Part of a small language model's weights: rotary positions, untied embeddings.
MLP neurons of a small language model. Each row is named by its layer, matrix (up: input weights) and neuron, and shows model dimensions 128-223. Each number is 128 + 24 x the weight over its row's rms, rounded and kept within 0 to 255. Numbers have three digits each.
A block is one neuron, or neurons of one layer that tend to fire together. After each block is what it responds to, as a language model described it from the Wikipedia text at the highest values.

L4.up114:121153115106135144119120143132143129132162122127109098112135143149146168137146128144125095163125129073157173126130111079097110135101122109133103126075128167140093162129114150135128142133132088149129119132144122164125157159142146118136153080118109107152178139102105139116110152124171096139
L4.up127:176082092119137084141112148100164121153166143179143105091111125116148096114189133133093159149097132153148105127104104087107129114131109115143154111114133133125139113135107108134113140122154155145149112142110145137091127154166151121133105132153108179118205163118106147100134135103153119152
L4.up306:157117121140120141100108171166189105090202109155119141139114130125164127158191149122097150138099153123121127117098095113106148120087129157145133112106152137145086146118127104133106164109140094115151089124088140180107186161164119123120159183147158109160160134119120163154122149133149119094
L4.up691:155151102103153075101144131146125141121140126138101134109109132164132134147092156140118100098103120088125166138099086084133105128078163137113115104107140128083100184095135135128102127110132089100125103125148104167104136153136114173178139115156131106101179119090097134131115149090126125129
L4.up698:155110110136142122119122096120076132139164112140110107089134137155161117119128139110098076099128126132146148169160109117105130145120129118098112150128129122138150150130134132147154131111130147145113126145123127193116109150142128128125103113127126141138177112151129143120147148145134132109
L4.up765:113128112126178143170109135134148120121127136113134108073100132083131132106143117125111069137096166113152146105128106097126114140076152148131141149101170087152098165085088114111144144135139159126130082096128146122120130164136125122131147136162119130142145127112106110098161083101130145092
L4.up801:092128186086137114128108081152115169140111166099127147108115137141125109113127086093097155146140133096150159139113117067121089128132131094111138092090136130117097090128108131141111127150136155131145118157117096135127123131136150150181128065129096132109134150145115096129161173122115140121
L4.up869:164155102089159122161129155107125119125128123125191081135147129132125150154108104110101141148153131069107141166141090107118128113132112149109113106097156165136114146120072120128127120138130139129141121186136117135145134139144148118167143115105122131105161116150132147099103118144133164073
Description: Adjective suffix pieces

L5.up69:132116137099137119150122172120132145123146135134192096105165124129148112104110147148138109106096174107146141171144136092115121117120133124128154104132129138145125119105114096120108129145156167102089110150161119144070114143128132082120216136107165124118154096151107131103171148115167117145
L5.up102:107095146102146159134099109115150129149143121109091119137098139141155086108169118145110129089145152124137108150144082117117133118136110116104161095121119109114098093106160121158139108137149142143153133130102190122084106153128170091150155135139133122125109173154131186131135115155173107136
L5.up173:176128149139125150128113121116152127103132143090118133095176123128144099065133128131134131114113162138117146140120125111144136139127104107108124136124138138121115126127169105146160131147150119151153100166141133128120112152162079115131142143044103136111153123109138096157115113083142122154
L5.up802:130103104128147121161120138126164144091123110126142125117101133118143129099146146108115110095129155141130103141136108110156101133132170127160141077145125113135145116051116093182141126165162146171111124146114126154126148138144092174157129156129132148131137161155110085139160109116116130172
L5.up859:154132141134149138125099109115154113108113133112109147105134124127149161089168133104102079084141148102131097128117093118147149141089137120124121133094161111144149120144128179157160126099172162114126126131082121115126163166139130109136177157136139163096125135197128127130130109127148198096
L5.up929:090140124108144103146122157107120117113129102099149120139126161089138113084129119090083095092106133136122141128146128123108140147135172122120154089135131121130119128091135126117113124173126135086121074140091088154143097145132112170183133153094131126082117142100165165110118106126150130137
L5.up936:139107159137115193157119111168131091101153146143117173149138135089138093123128153088133114083154120119127125134104117095128121142109143141176119100139138116140118088071115122133122149174108145141136112148142149117118157147176120134138128122157118159137103108125137065142123167127112131144
L5.up942:104111148103159152117080105132148126111134110116161141099097136118143104120182133128138066124143148102138131169139129112149100159121123128134143103142115128171115097102121139151169144147137201142120102097070134109103105140224139099175164126104182146146146087118115115140166191140115126132
Description: Concrete noun word-pieces

L12.up577:123155152093157133148118129126169096137193107116148122086162111110133194091156087134143124121115141141144159113151119119146129141143188086133136125117165140109122127146134092121110162159149171161137098134108136117126130140166146099154098150103180142115128147122153152126154125113139104135
Description: Mid-word pieces, mostly acronyms

L5.up83:135161139162123109133120144142144126129149122100124129143068145114114119103137111121152162121125135088124122110158143131122140112119099104170123132109127145118092105132204142100130182133131126110181118134110166110150138123141083125144145154142166137128136167163121072128130129150137091148
L5.up279:158150125147181038127105121147122139117137122084153134125162122137142118070127111128128149158104122100102170146155157120142147160131118144135134094097153166123133103105143135142084152152139115188124090143093144125132098146135131105157130135136139172129189108171158099115103140140174133156
L5.up496:159119127132158108156116134153125140131108104109162124129135119135132124110136071079119114147125161134133125127164089097096128092138166075081146140134126157141100096144171122091115134145134108144138067169121114132103093127133113123165102130099142104089146128114110112175126116141144131191
L5.up552:136155161094143095133112107147132142108100140130123169104129141097117145065121111120138133135112108108152131113122119140108123109095111139143109153125137131149109143140115098104126118115186155094078121160092138117153124163165122088131151121130104115124107094140102086145121115125111082128
L5.up687:112120145143120098111110150135153152084182116131141111158151129111114113116147113097096132159111146139138119121106120145141124101137101120138169109145128107152172145123171139142123148121120090094128085143118136114103062131121100124108103108140124142091137140141108110157074130114120159178
L5.up945:177169106134129124135092126140156131096118080097136145099110122147144129106098138107130087101144178115138154109086102145125146116141171149123134126097205107130146098112156118098154144104110119107074089140177097150109159137098129125121164121133154174136168121147177108144104078133155137176
L5.up973:119108141153128118137141089144143129151164150149143142136132127094162091119109085137116146172136131136117123129138121108109122120089125096120082114126152161147127122151153132096157129124101164162149114159100106126157144142072165150134157127134131158097157142167133052151116155113147162149
L5.up1017:098126155120138176126097126118129152133120116132169158184123127163134141137148137123109138108173123114129123158087114117124128160088131085079155135104112135159095148109132150127113131118132122129093102144125162116089136144129155100132135081129136128103139120150124132127136075118150104146
Description: Word-internal continuation pieces

L12.up625:093164137102138146090131090114181124107139117125121103128126148158118108121160112102151119102114131125120170185138148108114115146115161130168103150124133123153148095116125097110136168143120100125095109137112113150134142120147125116120146126141091163115119155154133174119116066072152112091
Description: Mid-word fragment tokens

L5.up109:128086094114150161162091118191137140093085133142151124157142133117145119113130124106086170128149123135161120173079107090155127089109100109118141148117150137140129139140150099105144120149119133106152102167156124105126136150129087098115127131112106118097163115156103140130074128123137097127
L5.up315:161183104112148135112141133132121124127138127136146144151150136105152190144098068095119130115102122107152151139147111037135127114094119110115156134094162127138103092158119153110146150139128162107105126152143149096160154154101108121121141164082127135127151145130111118105131094109125184143
L5.up332:159142122118145160158122130164123140121151094146131108132135137135138111157144098125110144099158121115132137110116101169094165117077151108130134167100149138138132121146127119134115145144141148109108122161115162120142126158141095095129120149126159129121125099104094103131127142079097128155
L5.up572:105156106119160135130121138144133160141121108120173164159135127133173112134119126134106165095110132155155148094172131141138111101135159111090150125053134172115094110130122144108149098155106123139138115127100151119179109173087118165122132160147171096130126153109110136146177123070152098126
L5.up622:138139110130176089154146142088144170128173146110132132135158163125136138101143110150083132110116126138124135090118102098141129136110120103173086137124132129127104107129131075106136128156160118096116108142091158160153135159128091134118117127171128157138107122136105079136128119114108115121
L5.up624:152089131120126152143135179172111136131124129083147114173098153134164151139130137118130126117108146176127129154121102082124149139128118103122123112101131129154140117134170093098143118109121142110178093164100119095151142140136093146134155115108111118092168152165152151111131151092123139146
L5.up655:108149126106137125123112133119126187127136084098132119134105142110149082129114122116140129149152148112111140112115104099056123142150130130116172151143120173208064071135156149128145145137162142109144131144111131139150126147098109122133142141127127118099103110114134144099121103103121136136
L5.up806:141128154139153127131122074156154113134124121119147089103184123142120130185133102140128119087117128160134142132136120121109133125089140118134134174134162127192087152087097169112166120133135122113125088164092159150082152152188165110100116132074129143114117074118155159112151138134100159102
Description: Word-initial letter fragments

L5.up62:086137140133120160125166166136167153129131076125138146149091116115123123168155120113127129131112128113122142174129123142132168129141147129107137151128167131120106125122107111136124152163116155115133123144129133105127159119118068138170140154109120120105148167078143112131130165086186130144
L5.up93:125157148097132132145144163111117183151157110160135159136093156140155134138069114136162125119132149143155139129089109185131181092149121132115157111157146081137126108116125104157105138165164126122141127103112080139137129157171116145119163123106152135132141104147098113152115172118156057118
L5.up120:125148108142108143138150154086133107089114114130119141108131114100124121155159150124160093087108165115167136156143096129115158118098164124116110123095132099137101092114133140106155121112126117107141129144152138118117136128145124129155140083095178129135145177125130081153111154114102141097
L5.up358:116105120099148107157130102089147138101160112136123169154114150113152120100142109077101104123158114096142147153074120116131161131119121166132149067134160114141102116103129147125109123193109135168136098138104133140090156142164090137149134075103125162144121128092141162109108134154146128120
L5.up464:098109150091135134166116118131141156148128081132140134097102148134114159135115128163135113149131147133123112095176124114142142117116108107146101119139133105138129106105110116135106145149185123140151124179146076101126160126149148126163143153148161178132153161158129074082099103125137107139
L5.up573:100097120097172118128144095135127134077117134132166136111119122105110063139091114135145056115140118140144137107172130170101142153087116141166117135143148141174123152094131107152116158114138122114112116151134120154102118131148078145130140110164132082122155154142136092112076142094152134106
L5.up615:109108157152147120187134110140173149136116099153186141140134155118181122145129153136107102147111129127146085131130105139128112125129133121137139108107144148133129145130125109166142149135139121122123100134118118089139183154160104125129128145116165107095128128103083158141109120162129079129
L5.up718:123089110138122131136153114152148135153108068112164138096127122130117084131173114151148172162138127114144139135076102113114160152103111118104087122123123106155116134149086141133130113112140102117107075131090102130124110142130195149166144109092184170137127120126095147147148113121129089139
Description: Definite-reference head nouns

L12.up264:151143149133103123120150145161142173167149138090129123138130141128161135107151117131114161194115153123123147124174133124073114145093140099080161131085122149160087142110120119133164123143123162144116121140133136146167160161169122132133150060162066136140177093087131129128136123161155150098
Description: Heading and label words

L5.up74:156145104153190065138084152147154151132117128139142156133162137123147113091108100112128149140106143106117145150108094074095134135104128097098151130145169178110136146114083112158087160149125164135156126114152140145134155135160149152140134142128114130091144121110157186125099096155153098154
L5.up85:136138147110147120147104133114128183101134103160110155111141145112142159135113099131130099150118141134151125134119109095141132116118140096136113175167177169135105141124101090107118147178136105188162109177133106135113095155146101130129121129124113124103164150110091124154107122118190139090
L5.up127:140143146130125115126116154112120160151130143105126146116148151146158118159099106120106121152156134111136127144050132109120150137123155131106111128134160162104141117086108119100124180129126105116133134130128138087086126158151100158170125151142085169135151111122170131152113098106137066099
L5.up164:112136127107172137181102126122145133110164114116146156124126143141138115151101105098132143161158115162135162153135118134100119141083125136111139144132149145121123136128127085107105143104112156143157092165128143161104098182116116113108121110122128128091168156081140157140125111144120127149
L5.up370:097169126104174102169121128148134149111120145101105113083100134156148092132142136102160109109121131117146104137132085154102094110082172130139149114162144168104139090110125088130128133154140143160155086118134117108125129152167139140120144111106125168142162092147158133124172130104115150097
L5.up429:135145126122129143131110115121128166141148123136120100132112144098117110143122085182130154113117143122153142159090149124078119160129161120112130140126168106158106146133087101146094132132151107138144087137095106148147081159119099137118119132108123102150129115100132121166111128139128061142
L5.up460:141143111095181118166101172112117185126113094142144140114109153062150132160115151132115146128143144095156141125161112087114110114088135142098143069110138130099110154117106133136101142156165172134159127138115119109177145171156128123171138131127119131125122149088112114164115110124150134161
L5.up734:125116131091155136165142140140139146134113133134096162119083137111131113162155120086110104166153165132162112159170105110125180149100147133120134165148137102115097169099143089116107136162138107130173132102124116116112132147166107134141111162116105141070146153121093103115154119125136066126
Description: Agent-noun suffix completions

L4.up82:172116148103145116147063122149091149125138109081105173124178153116158098148147113137115125142165144091119169138141121119143096136138101085135134140150123131155113110134143124085161123122142157116133113142171089099134162141158137111109107091118150092077157148160120118147136156124100132129
L4.up92:118127099124147098141110099133132180107138156103140107097114131158146115147147122124092130139134157118121173112107114117095136115150131090146151144127124169123145099111150097121121131126096117092167120157087134118146092143174137067116117141139100128066142143135125125117100113092087102112
L4.up291:128150109091147141156120123143129169091148133084118131114098127147144140086115101115099097125111148097150153126134132094086142143103124110126150160134101141151105163131102128104082158198149135122145139132136137088166099158158101115113138136120160139098116147133121135109103125113130087094
L4.up458:165145123090164124141123097149127195110167096083127134129107164142169126150183111115150070174132147120151130093172132061088100137125113105139152120135108177146088109163142121106154193124149127133113148150130133144109154149091106145099140130123164101123130113172104055136130094144132161116
L4.up664:171098153101169092139081127158127135102140123074131148131149119128126161114129125160133131119133131115133121121107103148112152121132102109141176111134105141093109112112122134111120162133171134110132133127125175132119133148134114094111118119092095129115162100139117115151102115120151120096
L4.up883:131158091118191157154097138092109126152111137114127127113133098151163117183130126121153094088090145165155166141086098142167133133118139099124108123113147142149092123133129107117102149134145140141075114160180105118106112159180098147113165148104122136149124107115131143089107147130130155100
L4.up905:120099157110143144138151156116110162138165109125173133119143114160164122149101171106108151170137136106140143099093133109084116089117106115111133126094159162124107158123141106138114131144177149148123120138111116147167169170129079096103121108163130127119179124136130164137103185079152152149
L4.up921:149157143120145117142119155095112143150130101102122138151149155108154166194100134138152153166152118081112110084132096145127150130136147099147164115103136133127118084114104120178148146125151111110129133140131115118133162181132105102139148138110128129172158147138155140130136136119148143043
Description: Mid-word fragment tokens

L4.up222:143102134118124085181148178116111124116146155111145102095115126134144121112174102147161145092094156136147127100102089114110142137106102119160159120113126140118142115104113130093176124149174151124136138139139120114153185186112144144174164088184164187127139115081137117130141137144126127138
L4.up256:128101118105134126114116113149157120137129141115149124086146124122145128180150111118136125109133141157143107141109134144146140128113146110140146064114122125113143118107139112169124126147149139150147122151108129103157165154139124097116157117121175130151135149141099133090206134121136127140
L4.up343:125088174118133128133126164108162148116124110116138108118146140068140123098162093125111092120129135117143103115116111124104160143099118127130120084136126138169164152091167110090098128164123132156167122119091154143165118168133164121147165135143151159143086124151106148114161127138155125140
L4.up347:110084116110138155126116135137096153117121136130092106132139123138137139077146121104129151120145145193178144134130106101119107125132154114129118130077153122138158125114140087155125119155141101167161127094130105114148075136095109115143142140121173159138122142124131170132130123130152154147
L4.up363:098097102090109163144109101142151149103111107114100134122164144137129112122098140081097119115161147134139169072137072129115116114139122066122121097123162113117117088117115124156120134179141132115166114141164119098138141130156141085181158104167165144159135143116123125119129178118140105126
L4.up468:143130151075137080140112123099097163123106159103120137125145146154122124119187130149152134107128122141129173107078101114104095166125162120115111098128097170147133129084144135156135151164130140124096115116138130156113132175130083110176124105128113122147167143135152126131134118111134140179
L4.up594:107131130110134097124136103131167141075105127153151168162104147127111111106155109142143133142131148155135121079118125147168110135137139140116153129134124183112114109103147126150075125137142131105130132098123176086133110152115151127154107087153143160117118112156114126127147114134099136141
L4.up950:121110130104156108157120094132147136117075150123103116153132123122147107093107115078121107112107140154144130101119072122073145143143170132176072132117123092095099079121115137141143132134149148111124112140095138135134131129113169146144148106153177163155149137153147127110127172110125141167
Description: Mid-word subword continuations

L12.up599:172131134110147142177107103154108131146129092110177127155138143142180129136174158150120109119158128151156185151133090143136148140159124118066123125113135148107099135095129152113117140107139126118101131114123136130119175126092125148151150146072133125086099136131091191102128128132132114097
Description: Mid-compound hyphens and fragments

L4.up277:101125142127121150122149109150151152132129103121131136156136129131151131164137120117127123099156114123133151118093069159135143152102122084130166118160109138096153134126140091131116146149146136137129102149142148088109146120165126142115167125135164155126141100201140100138134131060146084104
L4.up356:134113114119114158117104125146142088134100156099117110143140139082152134123109095114125124109140119146126136132132109114103150165147105116199134116143160151135151193104100119125168146114130114139128086164128122158129099132097142142121135112114158135074136109105114142106122067139131093111
L4.up597:122150137097146108138103148119122125152121128115116135124179136121159130123131138117120082102154179128137125144141102126105117170129143118088126117163125127140146109129192147175131171137135124081142090137148160155166117147132085127079134055150097078137124170129131109200133137109123104106
L4.up703:136113126137087138142112139121127140145147147140132090144136129181148153092113121107101148146137166143155138091134101103141113157157154126115152117119103097150117118118195158073111131163129130123093112138112167137148074141145124135128175098148150135128164136159151141113169099094162125177
L4.up799:172134164092131117123112129150153139100163141143125122142107131107145148124153072116117091115092130153135157129140160100131154104153161087112156116092133148120077157132148147174115138132118132139185107136119096149121103158157115154107101114124102133128103104146127114115160162144177115146
L4.up834:122184122127185109123126160130123110106112139091131115142099102138178156154127087126104118112113159114115118118165177146115156114116142149101113108137161094134127111136077155158099137129138112116128069114134117166163116178122116092103130133114144214113106153118147142131152113128145118185
L4.up929:155132149099138157139117112114144143163139135108108139136141124137151141148154099128135085095158159124106133129112126111104145126125115085082104127122167212133135124091136134134150142164153119117134143140127101152122126155094129105117110109144158144157140174137116101152169087106135130089
L4.up1006:126170126097176124132079120071149137152158082119124093121138160144149121086124132175123097129125114146115175184133100131146160143136160129123163162113140135143130168128173084138139152152101130096145109132145103167108095139156100159128107130136125175134090119147120142129154117153124129162
Description: Mid-word "t" fragments

L12.up473:121135125128150154150136105142084127094156124138140150153138152124144143098105148130104121129123173130160161176098133135115152167100137110135138092138144121158153153121102097075100113120121080098110120118113159126163114119098134119102118133081125141079137138147103110139106131132130132118
Description: Mid-word subword fragments

L5.up20:102097136131122120140121120098111125131102113126111128111147178111138129138138129096155109131116184133154124108104127141124117171131135155139118101147130185149122112137158112108099186123100196132097117136089120150110119131082099118152114107146140132165122110177128077118163122131135113127
L5.up219:135122145105162103126158153125166116166152143107080110150133179137116156056145072128128129146131179162143124118119113141107165119144162146157116183122124141076160116128171096129145157097133096130129105134142152132122122138159143138147137143164118113100144129111112120134117095120109095169
L5.up401:125095125109142154142061141109154149157098124123133128131115153107159144141092086161128077142124157154163131150150136130068162152136161160111083126155121141114149147129131112102140181096095114144143132155134152089105111130161140114114156127145180155154135142159134115119134153175135099150
L5.up498:141158127096109117133131137122124106117163131113126105162141140148125152111195124115129125153173161175157203151142116140087151149097179123124130196147123121139103101150091085142114140130140106141134118147153111093164102126142134115128112128125142141105138141187113162190115130113155120110
L5.up726:114106152123180155122111137136123127136102137094129101127112143127104099122147123131130088132172138130179077195121115118104128166137142137146139106124111130128131127116148069142146154160135111134199101151105129094162162149138150163168200089085103105162138187145137159121128166116127112168
L5.up739:133104132118155137131149144125135114119134127119140114146117111144147136101133094127125147162143150173144128163132117152125154125108106088137110141095134185119168132125115089153138150116142136101137140151115152159074130122186124092120118108152147155109128138146085083123094113147124098163
L5.up776:106126155113118123123113107131127142153113094115124134195104177177141132113127104127083178119139169141157122147110119154120150115123110102106120137080112158132139130107135114107143149127141109118156125119112113133137147112142160095104136080133149183081110136156136145095131112110169092109
L5.up798:154169173162150125154107093138101168113132164094099105122127161154123088123129117132173115092115141143151149119160133136095157175099129140100140140175160109116137096151116118188156150117138133124120126110111129109127133126166114149149146141100121139119161134177145150123131163141099101124
Description: Mid-word name fragments

L5.up87:154106117104107127153079119116138110159105167126129133111120107165149125130086127150192105113137145163152140149127146111150112112145174096127097170144149141107117074096142098129091145104143093114138104116079117114121119129120156125109179139100133141119141091129173135127143099138158112134
L5.up400:126121109124140126120115147167144154127161087111117148122089127121143106099103072137135117106151125118148121149152116088094104168111108140120119110148187102087131154121141116126136127105151160144136091113140139149138137151164084068129124124113132090144090121133118163205099077130103112138
L5.up431:137125092127136139114151097160111147125122153139149140110125118138122138108098106159168109116083125138183139109140109079117132158139137128154138187125122150141079085114202101109148110160116100160155100136138122134120119142170092154124129164105097098116143136128132087135094148103163092114
L5.up456:183112123113119153094140136140135177117141143124143107115153109161153113111133093120117114121151133167161164185119172101122113160138119104130119109119141149121140103129127135139125127160101151158142120132127122104155119128137120095123173151133158126122111166138089144147110103117106060118
L5.up528:155164144116155188138121145122110122081165082097170166176117144142159121125121118129107120096120139167143109129088127125140142113137103115084135129101181156103153094115160162154144120133178093145082100138124146088150107135150118121135127128150142179142145153120130127097156086171101150133
L5.up605:136089072090107143153119135108119135170094101131104149125085158127134140136087123180082128081086167158144111119132124151128135146142145100096139104094129108125117128143154081143119147170126160113160115135126174135105116135109116133109120163110131137131135141104121153141124105111133104133
L5.up865:158130128104147160136108082132147158133128127098128096172142139148124141131092121119150157111113141146133159092135121091151139162138120112067118142095190087103095117087152108119137120140091146137150097149118107127124151168136170126123156151122094108079115135109129151126129122139178108124
L5.up885:139170126101148104119129150099128184143128153119131104133148142106158115144134126125174122123111132095178139145170131132118130158150115143132124139128143137111129126080102106142091102193113175138100115104119136155082068123154126140146166155158163093126125133125129080099128133152108087087
Description: Word-final split pieces

L4.up22:114131127136146138124120128132130155136108093129144163155135137092159105154102111129139164150140116148155148116148112107134102145142165088125081127096183125110185098126119144132099140129192116144104133152131108148141159142148082154108163114110121095131093114116090147145119097122148124126
L4.up60:144125131125154134168122120094103130132115111132173149110129173132114130139104135112096102062116122165147156124072119110109151103153131110139141145092151126123108148141122142115147129159121151094112105131091116134164122134147154141181148126118111150096167127080161153096134126100110139106
L4.up75:121113141099115101146125149155141191112151132133126151106131147133156147121122131125104158117133154177148152175112112129107107129088133112093115112122119176136117120100143151230124105148162118179134088122145131108130102153174104105121119162115122098108132069161097119156137116152127119142
L4.up440:109123131137129133144120118162107116143126149120121149149169104101138129110120090131150119131126134112147157132112112088119130149112192078112155102121171140166145120139120150124124147148106146113154095153152150126168132133161131143150154127119107152110145155134129115112126155120118139106
L4.up446:154130139130121129132130145158128120135148127119083146138126135115161147115125108110124129101133124117139151090102082091128098146133107093159141154160186146112150117116108131088086164145146133123143105165143119102105163134117134138144173147078156231117136118128132089154115090124123111116
L4.up467:157114108125151107132115090163135134105156160126133173143096152134156141119126127110139138112100119121123149126142113131170137112123130102142107129111159103123133112128161111136129114189105141132140092152150135124154096148162137135137125076126152164117126136132156108122130097119135114167
L4.up593:107139143163149155124106179132064165114117081109192134104146136089121131076125104126115141116123137089138141143141112108092118141150147091125154166117132132108155112133100117116115131145139104147150104139131083143138134134104112107117143127128091116124192144139162092130161115100148122128
L4.up1021:116133126158108151145129126157141172163124103137130140147117149134148145160118071113129106118136148154129148098140101104127127134119088106130139134148168139133139122114120093104125112129157110158158121152106111133165125142136142138154141098104144130119118129144099114132125126172160125079
Description: Mid-word completion pieces

L4.up278:123151132142156139116135163096185164129154128169148140117131129054155134078143079107120138090131157113136135164114123085170137140154108121146134108125170095157095105116112103170106158158127159149129126158111137163137123130145071107147133149125091130114138145121132118106115160103184143138
L4.up659:126103135149119115166106110088111153171101101110167155131108150100145138105166110131098118087134137117137129124122104112114133133119112153129160112109218100170125123098124113174113119139133154156114121140118117141106123156175115127109109134101178114106121113129088107149125092124159130123
L4.up701:128147118115137104119096096139155175164128109125161113137104158124155110071123075124091168166141138136127123115133111101085168136096115100092158121176130150131126175129158160128111184158135149110164112139128160128125122104117119149139153120137152122125175110128100140145145123144144157134
L4.up762:107155091072115081156127130091142168079125111140118137114099128163127135121110087145124131103127116117142159142157162131136128123138121119161158101119152147114105067118127147155118102168119146157160108163122110161098087183124098125102134112128144106139124109100097111139137151132124129111
L4.up778:120136123122135128165168129109119150162098071106125180127149170101129101116143152124119109151153136096129123106129138143115118124080142077110124124119131148135129153120160130126103136166127090159146094127172127133181134142130110151117109125135100130119127143125110166131099170144126133106
L4.up779:131108133090166176144127140091179124122112095122143169109141176099142108133145131157134123102099140131107125160150078147106123151141125117129141137098112102126125143064128130167128141154146157081143102119085179203094108142154140150123160155130153147115119131141133144131146121144144167103
L4.up831:129133135094162117109118109129141186088100135128073159126121200129126112141132160132128140218142131128132138090124153119098117116086112151117132113063162156143153156095112140149125126130143147085119102147111115128135119173135075128130118091157122169108098138141106102134102107129147111128
L4.up909:112129080106169133136116110172064140124134152151138154131108141141110136121145092125106129133117127128112157125083121096098149142077152127133169146123147168101098142094164139176083170156162179138144141137111162145107097137136087119162099131148095168136103135128149123119120165164178138119
Description: Mid-word continuation pieces

L4.up1:176106126142139125127128088160122141129111119115109113121166135121159127115109092126128163111136126133161160159090140142141165099188135100112104124129184094104101132095125128158132142131115123132114106143107124103109117139139134115146150183110111092109118180147109154119079110136118088154
L4.up164:158138107106147127132115172092105160144123105130088095135143145111161112121141130178127135120120181137129127140115157099127137145096159120122125155103143160107110148145145125126136123109133120131084109118088174142150159123114091150151126084127176148111128131132127147140127099152150114096
L4.up198:172191173136159160142160122118139158130148130096101126151168173143150172134086121142153121106165155100154121110180116095152174123128097113130158127122161151103097129136115081101089126161100123096130095145128158121146134124107145106134127134102146096119153193151091125156106132147143114112
L4.up575:129174132139126108136127152153118102125093117119129078106113154144169169074133097124128120099113124140152119134064131093121139177133145127144097121129174115107144129082121128115125138112141123158112139095125131145155129170131157142119186136136123142153167161149115120155120109131150089138
L4.up683:142114108124127102106130120108154127164130112129153141102146118136146108099095108154119108131112148100116166135104138139121159095114159111137156138127174141129104128076149166132133156101134098134133097131148156135161113127112131087145121148083191128157149149174132106133087146107116147116
L4.up867:150113153170120110143130101122078126136113120127086110155106112156162168156120111155132132070156102139138118138142109123140168098140173118126106161105215103133154113088124104128119161115143126103097087116135179157174131131112091152147140160131171122132139136145141083177093111103136112128
L4.up1004:120115153135133096125120107121121158170146118126138085145121178103205127136130104118133142127155147135123137145114075158146189157125156136122099156138156140126153141093142083152114166127148151140117110126141155108130113124132143123141137104131131123059137153115138114137167115135132137118
L4.up1014:167122164145153149137083113127125113134091108102148097128106129099132137161137116150165116118114154158117137130147101092137139166108165121118129088154134159132099123110115099144132125074146123172143124113108137165189111131112160085128144149157106129143130112091118097098134131126138161080
Description: Second word-piece completions